{"activation": "gelu", "norm_eps": 1e-05, "init_std_qkv": 0.0361, "doc_mask": true, "train_tokens": 110200000}
MLP neurons of a small language model. Each row is named by its layer, matrix (up: input weights) and neuron, and shows model dimensions 32-127. Each number is 500 + 25 x the weight over its row's rms, rounded and kept within 0 to 999. Numbers have three digits each.
A block is one neuron, or neurons of one layer that tend to fire together. Before each block is what it responds to, as a language model described it from the Wikipedia text at the highest values.

Responds to: Word-piece fragments in the middle of words, strongest for "is" after v, as in telev-is-ion, prov-is-ions, adv-is-ory; also final "e" (brave, size, love).
L5.up54:475489550503485492461497497467525492513532451477482487474471493510471475499461512509489494489497550525497496533551541509531466489498545512449526528482498528464473507476512501516477498488551503505525475463523514494497543530516465491512492451533482507486493471506486520524451505529528504483

Responds to: Paragraph-ending periods with blank lines, usually just before a new section heading (== Origin ==) or paragraph, plus table-row pipes and list dashes.
L7.up275:473487515503507534461488533533510527495524475517526529486506465492512503490479520514470529495509476456492502490475506487494475514523503457516514495462472533492491495505489556452486514504468528485514501516519497522472509494517490527491494461490513499518516484488516498489493488460560449523
L7.up341:479504520499501490472498513482491452459536476482513489489505491485496496538511554494485506516479491522511498496489483488488499500504512517506508518466513519520490533495490517477502497504500536474481492527564509555501504467569452522492472501474499534506508461455476502484432502504549478516
L7.up375:500518525536471485495488524480511450460536478504522506459491481507495520558509547499478508502484462503521499483500486492496519530481512519514525500460479480548479539503485503460475480479487505465516502492528523535489491496537446549493462513474523537507490434437463493512469504500565471492
L7.up457:480500550486501506509537553452511500441553485495521501474487445552493511553453551497496484478493479494513505454507493500549498532482499514484500496485466492538457515535508551476484500515479539466505494470499518500445484467537509563494508520491512528470547448465507472510515497499527478485

Responds to: Fires on " and" joining list items or clauses (Australia and England) and on " not", including word-starts like not-es, not-hing, not-oriety.
L5.up70:499473495484444512487467531512511504465527481493537461466557501518506532504473512487495521457496526504520502487478518485546462499506507492550539475462465522525481514496430497480533509516506531473487484472497482510481463483508468558515491483521472535504517499469526512491502532506505495472

Responds to: Short word-piece fragments completing a split word mid-token, especially "ic" after stems like Pacif-, certif-, publ-, Republ-, plus stray "as", "t", commas in dates.
L5.up48:470469532519479451469487550511542442529491471497481527503503498518491499474504554515447488496478485554488495491527503507513506533518510461487578472486454500531501497515474463511501498532491502500534554456502466481507506491479479479469533491522475526487508477551504520506482505497512512494

Responds to: Mainly the "al" of "Total" opening a total row in statistics or election tables; also other mid-word pieces such as sever-al, rece-iv-ing, T-e-levision.
L7.up156:491463482514531485489494506471474501562511480478508521503494495554510518484502528510519511539449499523482497499489484475492501460505542483542522492509492537525468495546479472464508512525497518527480498513485504536535460495452520476503520420497539501489493453486552526513496478498534526495
L7.up416:493523504461496499450494495461510480557496481514481453505503502501477488555504495488492494514490481489504458477500466502475510482476506526552552499486506510502524538503470528514511524543510485513483508529498431524499485496548483545505455445512502522481474451498485526541535488489490493459
L7.up483:465484484494528495469512481490520477500489494542468471499532498475484512485499473483531509513504499512532518478517498493523507477507541525571478497483479555473483477456508499510496490478527512502451489519508498545521460521535493503467496472506525564493496465465494487479507513494477445470
L7.up593:490507486529509531476502533494489453511563495510518439429522503506516505521494488468512496494515528497501511466490460506542485496455488513509511530476474523533564522470493554474483500477521474484477473470524533508471505513521472501502502512520504493443525472492476513458483498491487517531

Responds to: Tokens inside Wikipedia section headings, especially the "and" joining two nouns (Honours and awards, Design and construction), plus early pieces of a word after a line or sentence break.
L7.up87:491451486492491464472502509517501475492479447453513469497497530509479474473467468508516498479525522473502493475512487518570477500515504525469490444543503514493501523536483480550499499483484544503486490541495456541523514489550458482463519529487490485515535464499503513464530499487514492479
L7.up134:483478549459502528503539489502519514480494461461488540492515509513476556536491507516478462472489515483484494491490503505501491494510496479473508501473463493511502498552497551472520508531498520456455467481507465510459499472516494528489472528500495498502510484484489542512519504502500470591
L7.up436:491453533493471499498478488545517501527509469512507497508517472492526481530451498531475477466529499517443517533523513555475491477484504493513502482451473489494522493537526526481521481495520543461443489502532488548474507496497488554527535497455507495514506465485534503494473479530507467539
L7.up594:522479506483488467492494517529526487525490510450525506495487481493486479531509547469488530525479505564487515483531509495524503500462499536502507517527502524477475480487536574464520510524479468503531507474474520510485486525492508468546496517514485523482528506463455539497483501493483503533

Responds to: Fires on paragraph breaks (often a period plus double newline) and opening table pipes, list dashes or == heading markers in Wikipedia articles.
L6.up173:489502511543495535529484529481495466518517457516540480489466489553527505539495546507517509480473500530473511472507506460537475485527527490521522536444489518510503506512505495474495526518450501474502498484505508500483519505500489570481456475534506538519458458503456539479509515483525535497
L6.up249:485503540511498466458484525469509475495519514507556494432505475529508508543505537482448523492498478502540501478490488481491516504508509521497527471485496486528491550493505483481511485503507509479515500522550486521484487475504443551473488521507530531482515480449477471501482532486535474499
L6.up484:456494477515503515468499536485520447478516474487529465449484494506480482546538505467456490490521515490490510469498490506525478510505494522560511495453519499571482534523513515494503541480502504482497495479571506534494485504500474547501498506523485536508502466522493488491511536485517502535
L6.up597:498501514554454500489478518480514484522516508505525496471509498496537501547511566507502509467504470526517479492481499492470496512512528495518500512444498484533493541510501504468467475480472513473526469480511512512517519462550477551470477482495518531529488417459462515511456499486551502479

Responds to: Commas right after a full date or year (e.g. "August 25, 1762," "in 1882,"), also after places, and scattered final digits of numbers.
L6.up109:504511483511516537506503507482511510501492504515522485526506527506483536480509573525499493456475511533471493522479516488478500480484545488518533482454488457552496481445494539475523506539495522467488509470502480493478512535498508536497491514488512542446524474513467506497492486467510546519
L6.up260:485527473507501481486522499477477512478472480460546520512485526514519519476489483454520551520525529587544485517506480449451505486508516524487497446507491497523506519489471495497519494515478515547497475482460507501513472532476484506481489519506511529509485533506452512473502504482515481513
L6.up506:519506478511456479532520532509550470439518510513493493506532508512503492519526525552518494456507545497489507455522535483493499505507530482528530507553468491544486507538476472442489500499488507510520492547450470490508497476532515497478531535552508483473527496493449511477512482487547511510
L6.up572:476490519466436497502512540470501527483489492510530472471496495532513497482489542522487524477501506525521481507508555457488495490531544546487527512467515511523476497462473487496512532487504505466554517475494498468443500499530500517471497530529494559512526487517502516496518503464542482483

Responds to: Commas closing a long noun phrase or clause mid-sentence, before and, which, but or a new clause, e.g. "built in 1916, and".
L7.up258:500472552505465504481496503454526523527531475480504496478492519512478488477459512479523497481516515501508489525479481515500504506490519499504499516458462496494527526559515507475525468530512496448491440501489488511429470550508505522505490492485513510479504477500521513503484491477554520569
L7.up280:503518519481493505503502503513499543513483519473511472483494513466459569505497558571503506476485494576486490501437524497441484512481534461530492449516496491493540502556495467515479534516473488472518487535473474502509476500481537506516508486513501472469538508461527474466523491501537479545
L7.up343:468506556517428546512471514487521469479505488516582516460544484504469515465516526476498501511484516533553507504472508503486515509528522488548523487407488508516514495493508524491487506525474499477533460503542503524478474491492475504510490464495503502510508478486496495451461488500559457487
L7.up502:456491514541447523484509504459522543463475547498501481440510533519511523488509517517503525498471516516529456495445536493504514510513528497474513519496450478487534517511494481527481519525464517476481477524536501488515492476527462498493473517515524474484502518485482507470491505478490496519

Responds to: Fires on the final piece that completes a split word, mostly -ed (direct-ed, stopp-ed, patent-ed), also -ated and -it, and on " and".
L6.up113:503492516517514545505484517530505540488500496488543521494516494500534480492460498517493472483502528533544501494474479487532490478572542466477437546525478505502528470511476545504537481445480543487480511501521482540512520545502466505494482514506478509559512502491491510474500532476548493513
L6.up315:487500480475520496480477462507511495481536457507566554504518500541486526514494476507502494494480492490538454501473527499530499500511535442460465494509508506478498476510490453505457515495501485498526488512496461558535499504493436496502508466486498473539525515471532460514538528525529447495
L6.up324:503501533516485480491472507517499492531573507516552462483531468466516507506495505501492495450515524528506484495432508476498486491533492478500503491507490509478492513503494515502498536492505507460516467478519462565512501444518482524495502464479459483464532501432519487458525505501534478505
L6.up566:492493474495498503512509514515513521541561517517533518492526522476486515478471533492531483480477486525531517465501501489474483482497498502503536462555496506488462480555484485518466497481494470552490542510487481554484443540495494532466531513537462483513510460476490518489481501480554479513

Responds to: The "fer" piece inside prefer, refer, transfer, conference, and more weakly other mid-word fragments such as st-ate, surf-ace, care-er.
L6.up101:460495521499479526505505542478532490492521483480526473481541494538492530471494527495488547465474508501517438517520545480534459468470569459495551511505469517523457515534470505483534509513471534479503504453513511529499482485508484501480478503520459519489541471486525525482474544498522505483
L6.up160:452466522494462489518501522488522494477524491493537444491504489508494528467468532492471570483469518503506452512506537490516459468507556465516527515497492522491461500528473511466541547505476518475488490464507496531485481475523479517440463484539463529471538479477532525506460532486520487482
L6.up456:484494509479467506482493493493540495494517491506533465475543482533509549495478493491454518468466535495545466481482542495528461458484536475519527480486484523535467498525486480480528529524444532467495493462507509545502464481518499516478470493523480525488537477490517535492485555490486505496
L6.up496:461478503511469510519530545486530512488494482499523454477517513532488531511466525485467525484479537503517464487495550514531465476507526474516560517477490548534450515521494496485525545517471487468471515464518492536497435485539509511477482471527457534516523497481520520495453529494485480507

Responds to: Later capital letters or periods inside acronyms and initials, such as the I in BRI and GNIS or the periods in G. and U.S.
L7.up31:531479470541500494521486469465539516490487505510539501515487499471503518516459514479494547505457543494525489474470520477488498486477487469498495488492519496521459498488499525475474545525494492473541493498495509515506552491525530455480547507500453524488507519467474454452455489460486557493
L7.up38:500495509527504513475445449513487465517485524545508459524506514521498500466523484488536497521496515493514508500512507484511501463538469479510511494509505516505514499486503514456507519490503484515497530493474501509541527475501536500458514530561467499559509523506524524423512502491537532510
L7.up452:535488458576507535481480550499487500508503508522506494471508501518484532532472554452509530476494501511489482486547519525479482503524501437481492520501475521538490498476481517419469502559523525504534522510486513494512508474519450465453456479515492508471497534488540507464472509476481520506
L7.up528:517490472528457534469484557486528469502476513526551518468499493500538484485472500456497520498442495522486520438475513483473491504504486476533510510482494502519474547479485523463498489524525488476558469459496459528542511495519481471516513493564506521496500512488487493499489515475476485478

Responds to: Short word-piece tokens in the middle of a word split into several pieces, such as is in Lou-is and ra-is-e, al in Tot-al.
L6.up63:454500522517490499474492481493537462542476444524491504504497486515440459497507495463497509462518508492478514478477488522462525506464502509518542466489500508534474477511514502509534509483459498506471492489489497542505466526483527492510508441521524567492505501503494457519510517487505469490
L6.up227:507474492526466494495505527486508473517533504521478510491515510458465516502523483528459485472517519521495526473495566513523457483508486534505516525494498524527507469504484510487510531444500520471470510510550502515494480533523496524480521470524494492469520448468466512496479509529514534464
L6.up499:505498497492472491471539450485504490519546489462500476500517474503487521537502508462475515496514504493514506501533522487478507510508541515496522477489517462500507522516504519487523507503524445466525498497508507523479494479500471523497498426553532504507503460523482524522487490465484531477
L6.up533:498472534509514530515489509468513481497463553436482504486520497511450558456504482515524503510485495511538511525485541518475476480466468483529550480501504514481490500506500541481501510561480521452470466502524512490528500475501495480463501456481473492456462476464512501515494501472459523556

Responds to: Tokens that open a new line or record, such as list dashes, table-row pipes and == headings, plus some sentence-ending periods, commas and "the".
L5.up500:501499497520491472476483518500528483447527480503536473451508443492504506564496558486480501473518478519541477472465492492459496503505525522507507491488517503515494505494495529482492477487486512486528502454536495549493481485563446516493483518476498547496541460431493497509505513499537481468

Responds to: Short subword pieces inside common words split oddly, such as ell in bell, tells, well, ok in look, be in before/began.
L5.up496:490463510461482508510528531492524475467540487506531492463517463547475541519519519473471508462460497506518472477510544510513462489517553489518548502474480539529471512516488509472546530513469520469488493465518474528479475490543501513461484474549479538515532498475526503500492556512517496501